From a checkpoint of a small transformer trained on Wikipedia: 14 layers, MLP 1536 SwiGLU.
MLP neurons of a small language model. Each row is named by its layer, matrix (down: output weights) and neuron, and shows model dimensions 64-319. Each number is 128 + 32 x the weight over its row's rms, rounded and kept within 0 to 255. Numbers have three digits each. A neuron's up and down rows have the sign that makes its largest values positive.
Before each neuron's rows, "raises" lists the tokens whose logits its output raises most directly, leaving later layers aside.

raises: "e", " who", " themselves", " respectively", " are"
L10.down25:115146118102138180164097146132141093151154107063137138140126134105131140002147139156151137130153149060104143115126195114115144159174124144174121084183144136109175138137091125187105132190095090125131108152170141087130120126104113110142144063088125048077086102058133108131162083152136085149197108096143182160187110132134170133127152188144173138143055169159091103117122122113106129161110106142116155116096089096077174085167142173124123189114123188123160139099093165127126116132115105075170152107156118086118039085131075130080092115098109148090084136125097105107114155101071106096116159133131099203135141120105090134115140160146109137139137173135197110053166142155118133116126138084124142163157160166078153202140212118156131141187167094114105155083113089129159168089123161

raises: " them", " its", " the", " their", " him"
L10.down1390:152163090096086129116136168123105163131153095116061127084098068149133113158165111166124127113123153155117139203129062134085133082112126125104096134113088104123139105123148119074165165093152112179112109109066109164162068130100090113125145112149080152110125154158113147158201092119103172179138172138137098193132090124160156091150109124078181118119136135120090145086131186111127160115133151180166132137140115170111126160126124095147145158143083153164137172096188154169119126145113108124197136188146078151106139129171148127163122255178220136141174103125148160068118092103114125128150090155116123147102114195092169125160096079149153215180164165168078076128142104127111112108159155143117146129100105142086113139136124039093129108116095155111085061157111127167136134112123171

raises: " night", " month", " even", " day", " summer"
L10.down910:163131110115141103151140122124132050115182070102095121083115166093156110070090150095104107135187116121087116090147148120138151121092108108052133101173149094168169118149088105072075106175092115116115125141122098080161133170137088146108116153139098094161109143184169076097131109134134090162131109142080083170122153165119111130126172127117101137168153053123100089124086099128108123110178129100177130089127076148127166168086149108111133159104112192144060116160115151143113157102127128107143158107107094048093221096092100142136077144126182125125154037121132174156125146116132139124088116145079138090123048099099118170117160175117133100133153137178159101090099104136078162060101114152091089132134146115113118153132085112142132105118121189131170126162075101144133097136104179

raises: "\n\n", "ement", "\n", "lla", "”"
L8.down487:183099181185150104114173119124109145099096072106163181116099156106097174112124153168107113122135115151121110162097025133078110138131133131121136103138146176180094162173136144137136171115164118099072183123105121165149162130131139106127068158145169111114147196143139111153151069068129153136082107142138142116140124160149053110135133222158061104159160178084141162087110114109069144087174161096167099062106040159115130110183166160157124073094122150130098156154101129115129150115101127115095112126129051130066085171163157147142072136106134120098094168131134191124101160159161128144095096041170098129122070097116139171111158125154120121122128128117112134080112153105164151137093127139109144070147118159153112112108203033120146154108151156079110113128099163160149213073121105

raises: "án", "ê", "è", "ét", "una"
L10.down51:134135160043122112117144128096149112151149178127182122140135096112172059158096101137138077066134112133154143086166127111192155066163098136094162096178096142159126116158107109094130097132165172133149117116144080116135078113163112100091090101169101155158099157123100086057111144091154109190139143208133070114067158106084151189123140062124054104134106195148142042065139116101067136100161154058197098141130151124140102143101109145091163161133146123127099155120122143163114091136127120165142099100145073136074142156140141177158137132150105160128128117130120107139116080069136179083144125139133152123138193102112125200151122137116126115151121122182115080112176159120100112108131081106074142121142161106122154151173158089054076118168131166077166126137140130116091157101144120

raises: " they", " it", " he", " you", " there"
L9.down895:176085143103123168133080095109111136145118141087078112144100073149166123118126165151107088107150116132158180130134088131133163122072135119145129172148105136110186102183143166076136114122130117115097139144137163156112109106117149133132152074129117210120142176102185107132169063112093067118175134107140162156159130128161134093119055089144118094103095027173142145130094142085081126078149162142163141107125124109090140136087154129068081140102050128199096143071105066059115125142175144157152121097137080117104206126146102114149089179130141123139106046119067134127119147114140126143151138123131084062112162086171152171147115147120156120123148105141048111138135116119142145193103116116138099136174145161161196106103142092124095109159144119157123121059122112027103161092172168

raises: " him", " its", " the", " their", " them"
L9.down716:131137125152180114121121115137128159169139142132130148152209109090150119142176108133086127098159115142118174161132100110115162062173147154117122142174151100127115121152152100149124082119161118112115157124207178118120122151157099167114117101094138212168142116113123089137163146101073145095142180127094117109129102163194198087153099132193129166133159108076112102119213174127088148100117122125115162165209099144141104142117174098117180112194081097128105178088180150168176082172141089165125149174130054074116066151122185139130100172147137089156146116143144105142107095081134111125084097143154128083103138148136109111133169116084168175147081223210091162107160127089117096101111131138185087124141163142116109083171177126151086129089032132081166098130130092108154133091136128

raises: "ed", "ished", "ited", "ered", "olved"
L10.down9:101142068096142171100180121104099117101063076124125122094088150086113105164164080158117198144132174142162127108099134118075074147137123181120101130128132080092145107104145139118121097119142177107159142131176137127138142119122155159154155103118127038126118164139130171085067095128111140143114099118129118071114120122127087126134170136133115143167131142125100159087166082123173131107167167153109128051143165072182122132071129155141124107137122162163172117082139091107148158121143138092122176154098119168106132127138015153106129123136131058104103120104122079167116175111092109103149240117142150115123018198162145252145084176113091167108147045142151114092137166176156115103125107105144126169079145144156119097133146175108102255146161150153101108147124135099161139099123133

raises: "est", "ère", "er", "ere", "ers"
L6.down242:096135174153143111118092169133131126090083127154140134130067135105138154112093139087173134104137127097109137079167069117051158176100087130166098143161104190118131103124115082117111160171128134118135108148152125176098130143127127147177111160091055151105067133122147199147167133152121144151072135114146091096169111105133102206112115078086130071188047133159105105077124176101126131133129115122128151116091143094084101086125122124113096130114113145164140099083103102058130151177153130175118092110159069067075123095111087120101165099087154139135118096152136120152134145096146173159148144125187142128185175159175078074106157157093127172108108154113101163089150104146152146115066209176167151098123141147104088162166097130135130207090122142160123117095145173132109163085091111

raises: " were", " are", " include", " have", " themselves"
L10.down158:101215188151134125098144163158087150161130119086123141149125187097164132113152127146093116138137110075146130098132149146142200115146071067190130105096132114147171148122113109153136153117174175071146103108166146120213081138112125128111131075106101135117139107122121130168149146124143135173142055144087128218185079191143137100087119168103115100164060051174070093154124173128111141125107159154052160082133113123139176132112122123120140182178144097135175154122104162155090114146132168094151092165089136124088158062149130151145109089108197103125167142117106096105106100110066168149164142148087056176184119121090143113192102067134140139181127142164159122122102167133118176133172103150138160107132150112113199194133127136145145163163171137122077138171122179084072134114098148

raises: "sp", "sl", "sc", "sk", "sa"
L6.down1469:128117200098135146098106162199090135117155166133133095108149099115133112167109110134112148137085154074137131164153086114033131126152159169136106130127154119098171107162139129072161095153125059175100069064145146157151102112113083138130180182154121088150130125082121139122119179098128118129118100161105171149114128164136149121144142107089064127153132138133155093134121133115075148098199105138113101119158104143103126110118116134114136110147140156125130088141054131124120105109096107119109136073087136155134108148116123149133122099149103156113094073132148111159177128103158140122086125081113120144129122093099106133112172048116129138154094139115105104157122099150181128149163160137134119168099135177100122061118147143089148128106084158063143103117063136125154164153172101

raises: "ng", "tes", "ted", "te", "ti"
L10.down1198:119100123200130160098096112089133120093132105132141115096091126125151152165167111116124166109134084143105125143120227095164151098176098215137127153154140115134170154043094140139165150150141172098110135154141108114157137091128169109151118095133167189131073139137162117089074075112116134135203128115164082102072126141103149162147059154066124101070181194129112091131082090104171099106099087092143105131124186109148176146146078125098128110155124172167184119109150146137178103112103134153117135049136135140074121170105142183077103148101126073205096165095135175155149070080073124152093113108144150149100131120168134126139128146131189145081121074145087077129132161079127094118104129082142001169118130163183157115161126127145098102173091093137105117181076115099139118097145099

raises: " has", " was", " could", " did", " appears"
L8.down1149:097110112123092093133131105159098133146169130153104138048075255188127120165094079092140090180186116113106108151091080138145132185131096114111105127133111159139084067166167106120136119170108186126157115080084117144123140128198096130129209156117080120162077131090103137142117112145125125103143162071202141136142091139077148111128128133132081104126120134137101143161125111119161129134102091155124138091161117146128091163109127125151076105151131179084163125174134191151168180158071119154136149134176171116115084215151062131123152090203120161132163104123119128149116160081138156061142163125109124148097100169110121177115116144128112086118061083103154151165123137146175067133158121121098117134088116082136177090166104156120176125099111144156178140106112112187164181164096092

raises: "style", "like", "class", "based", "wide"
L9.down212:158111130165135109151072160118106112106159129115175122119141116132114116172130112127085131103133085145170154131166050132104112064135139154181139149123133096201150150081134084149093156089150179122128149105108181145160130137105132168149113128180105121140142153176117113122157108084057161135074160134137148080124099089104132173151154158061196070133121163142133108136128150107162143143115128190116116176082086161115129105130211080148104117140110081130158167104095117128104144207150125144137106127141128121227146130159137104112146097144130128163127165176082105076147138143168119155099136138107161108185105184077106228066157119073141107113134133079119130098143106134105105160152139075104106159099177145097099114018149160143077100124139119159130106148143126109141066116149139

raises: "ess", "ly", "erc", " bay", "er"
L6.down1282:126098105141122129096146187137101099095127158168123193106135098099175109147076097096089102213149121077134076100099042176078115137118109154150087132179092106164134130134168095094145120139195108128102125098189129163127157098128128079115168152101114137136103124145187138138158094107055107160116076112162169092232122133063171080123091167159158144145178119090109104158088115145121143139098166136088133182153095103170080105128107155143136106097126111112134130144188112121154110173144127087088094159117090173135125133129154099130102115143120113152087092101127123105128172145151092147165068183126113136104103126107116155103153153135106132108117096193094062100092076108205089148131100147091145092105108120190156123194062136102138129122093060110119092147120150177119081135167099

raises: "nia", "ling", "ld", "lem", "led"
L10.down1381:155116111132157131113130152149084126165150158076139156185086090050183148127114102117148163129079128097115129163083090125120131120151158125217172166146099141167138070147151201158091076091090145104130123123114095118159155126163171068150170112146137132134216129152158107150145144119158094098159145208140112068107062126135171159101141097092130163117087097130094089092133063142098169154142162140100128135100091155214136172125113140155128101125142105153152144103135138127163115133092096099101080153057076112141140128140145097120088136164142063109099098149173103141139114175133058124128152122134090140129126076122136126076152126122086122080155134098096174087160091159186152066140111147134101143127097187104143136129128102116170161169102157132132117178148075071141160134136143

raises: "ative", "ica", "iat", "unc", "ison"
L8.down765:127106145135132165078063141165151157141095110094131111132138139106160105100151159136155125137100202057088125233086095089164148135124152098076138124097083108141161085113141043069189136131121138109102155114110134147105186108114140134138141118081104177094159099158091105113044166117098101116115085110105161120153111106173112130113105110145130147116095108127106111063118131195105177141108101155131160134105088117087153110140102102120139090172146148175130139152089151143153173155098099146107190128175143198173102219160143175167105141165122096087133128168097132083119119115114104070105125101110204124153101138161133130128116121155134094165134103150159154103188135086118157150097113037077143148139135112088093102118127051118153082153119118157158105088116123155078126082121079

raises: "ici", "rea", "lines", "icial", "line"
L6.down1029:120086101152153153151141143118090107114099137059149081117115175145089076119157039123109135074090149168108138100147071118189111157103149113161123143178099127128159138128128040119143118093114146094110146078079133125143072152148084124085084098166101147133106026168107155140144162142088150158136137053126176129143115078108062101088081122173103174142110160113135141117081096146091115115132162142066119181176103133241087128123099150102080166112106122119103080096069154129102211118145152137111131126145111146119101100156174081145166123076120108119087140170137158124121107165112077113087092115124116098152145148115175154121155122149102106141112132167128097097165126134097125134136111128088192118119145154120132164102044125148134058105092142177156133164097127089156077149126104

raises: " its", " their", " the", " a", " being"
L9.down570:090168086185142092125116142125113119164125094142156113126161085151119119119101141138139103086106134100102147181161185132087073110143132084162102167111129108086092150112106174083153148107162082115145129142128122126148102118165097119122150120129124160175109103161096116172157139123088103067191091113139132191142068129183165139138100129148101128117103147101138131128100141130181090140160151149141107161122184179153140117115131094075107139124135163097210174139143125122093141127155119132171141109084110087153070156106174165110079204155158196167172122092104137089160133139167120135149083124085091101121091123125114111131092211101151168177129176144133099157111096137115137127158142148138109132138141165147176162188123131117153106179112143117122102079057120119205123128110150

raises: "ically", "izes", "ited", "ated", "ished"
L9.down56:204155111172167104121141116140121201165064077114103117110081189099124124154126107173082143155115119150122166216072143115130079135107187102090097143124175109156133112136113084133124139054111119118190167144119146160109149130129131134143079116141118108114139194192076140168165124124132159138096170132106135122082120167144153114142172154103136085115191131077096162107152118132170091170128169117113120115136078154142093148106110158084073114188092131103083116089129116217136147152132122111180194169101098164106125116177173109146132197108116105114173089113177166145126118130146135109142126150088126098122087165139155106144078136103139175067122084107110099131134175168134126082157133159110133148132155150105150156153119118123058119105103128140102112140218112193152127139106034

raises: " they", " it", " he", " she", " instead"
L9.down854:131087145067210210091051149101147174144164096137083177099128085174150171104170148145153103106126123093132209161107000161117125149153174148130153103103084090101145130115142142092174119103103139180116106199084101130112146138108114125089151104127110104154124136134135156170149134154129133150122157154162109133144142097097131136121106096125188114117101146133147155149125191185141158140128148122150136070140162186126056081134147110081066109080161155162092131103146129094138105189127072083155180167133027154162133109147131157163079106176126117118161079109135133148126136124125120095123105118125151127087115138089165172129083098139113164117087157179134156183162090126114126149131190153114097100116158175116151164108156078096175129202113106104117096150150134123131163121193112

raises: " was", " is", " could", " does", " fell"
L8.down1013:088112172154093134116099118076164162158158135164151112120076170112109146134137146109189115183141105092137142109149129136088090177116116078118128209095096170107114106182161139106153185192090151102144140146168129150119103120214116129175154087085089122122108124095121157132089118102207152089155154096113094128138120063104150104078131085124107129123184079134137148162096069122137134164126110103164155117124184143112112094126142168136099076131160122124157129101115108121157166134167131168059144135174144145122111188125119157069151127105132174081096137151097143151143128071197162105140187084059179072146138095178090151152102094148113026114073083180125139179115145129136118119108076070122133087143185128111190154167088167134186171076168109180146148095116088117116091162175141

raises: " company", " industry", " companies", " manufacturer", " team"
L10.down1055:093073112113143087107092141123158124127145146109160046132130116123088233110085160153174073164101125127141116154120059078126111200136162069170100112120149139153106184158086139127152142152091129130111158138102147141111106143146160164166083146122166125156091097095106167137128068190107126113150126080115122127122150148188095130179096149095109112113126165139113111136164176112164137070184130122186168143148122164111134141092127147109160109139135150145159172180100113090141068168062144166130153086090161151115116136115119120079097128068124193119151175100161117131146152128140116145097133106146111158166073108138040087115084096133168114100125169107130132104117087117093110123129171156158122151138074116131088200121148104175148141178152135076185150125120165077123186076134148

raises: "\n", "\n\n", "not", "run", " damage"
L10.down463:125156075116141086087091117126142161109141126121168129134153193184098173093073114136105097119165150188123140103153163112114129092157141111129135108089151098213164112124205167072141136168110167116199105155107122159171095144077110125178112128134095114107127196114130134156163131157125141197119157128096125111122112128167083166165138124119112102112154146147158138202085094129108127100156129127095146105098077169117089093110148137137139090113187110065156103105122071169105156133125171108125115094159034131162161171117108139124144102094147103147119108059074194190110145090078171159103191115109163164137146041141095099064184095127134063108084073123108078151130117128109136100116070103176111105150119115170106104112185109126126090121135126108191145120179073164150105093181074

raises: " are", " they", " were", "ity", " have"
L9.down176:096091140103096151117136143121112117162103157125121134090080127152132162111203124153143136118159157094119120165194020164147140122121090070173128160084140156111115116140085121132167086113144112103146151192106133079186135133139118125119176132112097131189085154114134101126141103121191203144117107117152131145134106166099155092085145148109177145180086122100128150174134120165121019098185068087068090054116064158089142167090142174119076125126161116119154129131193096139110146132162108128149139159119118087114100113141119129162118071123149110152182157102056165197119097073092160149114130147143082140122124129145126171167068114068092075122119144160108090125152132151141137197152112102167182144166151095194161102158129226109133163118164174144087170094153116152084124126089118

raises: " its", " their", " them", " what", " our"
L9.down847:168115093124188113084166207163055094122131096167035149130107115145102087151123095104051114075184147105138121152173146096063128095105162116104084066125141104137119104126124103064136116062130059170119061089146105168142086083135096144134129121113102146146095073138137122126175117186056112136154139107114091112103114129163153101130092093117079121085163138131080116115187184152119116130121118157095180081150110131174131131136069111156200120082073175117114207120180148218159144143107130092127126179135081089119110196134095113194128211158125126190163140123146139127149075149104147161121058158132140119107108167085119111113155205137113120143099145154117105112128151127142106083110087101125120130138136099113135115165181085073129081128090144123102110126150145146136100136123108

raises: " year", " month", " day", " months", " days"
L9.down744:143113168117169066160134155132090046102152110099104120109157100166150135170116140086147128186109163210131117136117097163165126118132090089122112105086097098111117136150090067153132098110142173114118120102158131123107100101127134111111085171174079107160119177190136069082121154161146139135149117116101122197183125072131108105158120138158121155094141047078080102145102122112115115126150135127101088108131144144160106156120207142099137140163119193135108077141078174092125174109080154140124150143102099157125169092135134151089137126128114122127055164090159090127140139166174106159057136155152111151121145149145176121118094155113103142162143132115088129111139151129137166068082054157101115158095107126149099136123100056149089134133164048135103147143138127093114124118121106

raises: "ment", "ments", "uch", "uct", "grad"
L10.down323:108079133177135102088160087112126165190185145113155131155065116118133121142132077141165125163145177126136116182153094149133119198120131134090094116112115125159080148098078115134214102146129105121115119089092122176112164152133045124128084154154147152117050110181169108142162174095129184076070118103119168161088115106136130164106145127173096133079092130126095132133073191123110087142140209081109165116163118138118087088085143150132104166123129129148151056127157179131124149115165099130084137122081094072173097140132146177145122156123086079091128154147180130136174117129189207117116054131077135114130169097129089119148141065121156096082125082154119155134139146110158131077126082137087145152097087161163119103181120132132153132113138111113175108121125126166127153092121177

raises: " was", " is", " has", " could", " would"
L10.down1175:079150140158086153117098164129118153136182152167151120076092200145108136187112154121149107170164136108109115122133196127090079155145122096109156169144093174128100119159156147092129177144140177131112114098121095175119111121201143127130184099111104144145041117095090159174090127075201191123165179115157086128095137066129146097121113056107119124124135105089106109119146058094141140161069072154165176118103154142177076149107143142129039122133150133154190167120124148170151183141118108146134161136167133133080089144132112157093173149121143188120173127139097126184174112062180167112161122079088156116083110150158095114157119123149114046162095112169146156171140128116102100122125157123138175101148133168126204152200072211129173149071160115176210167108131109160161120170161126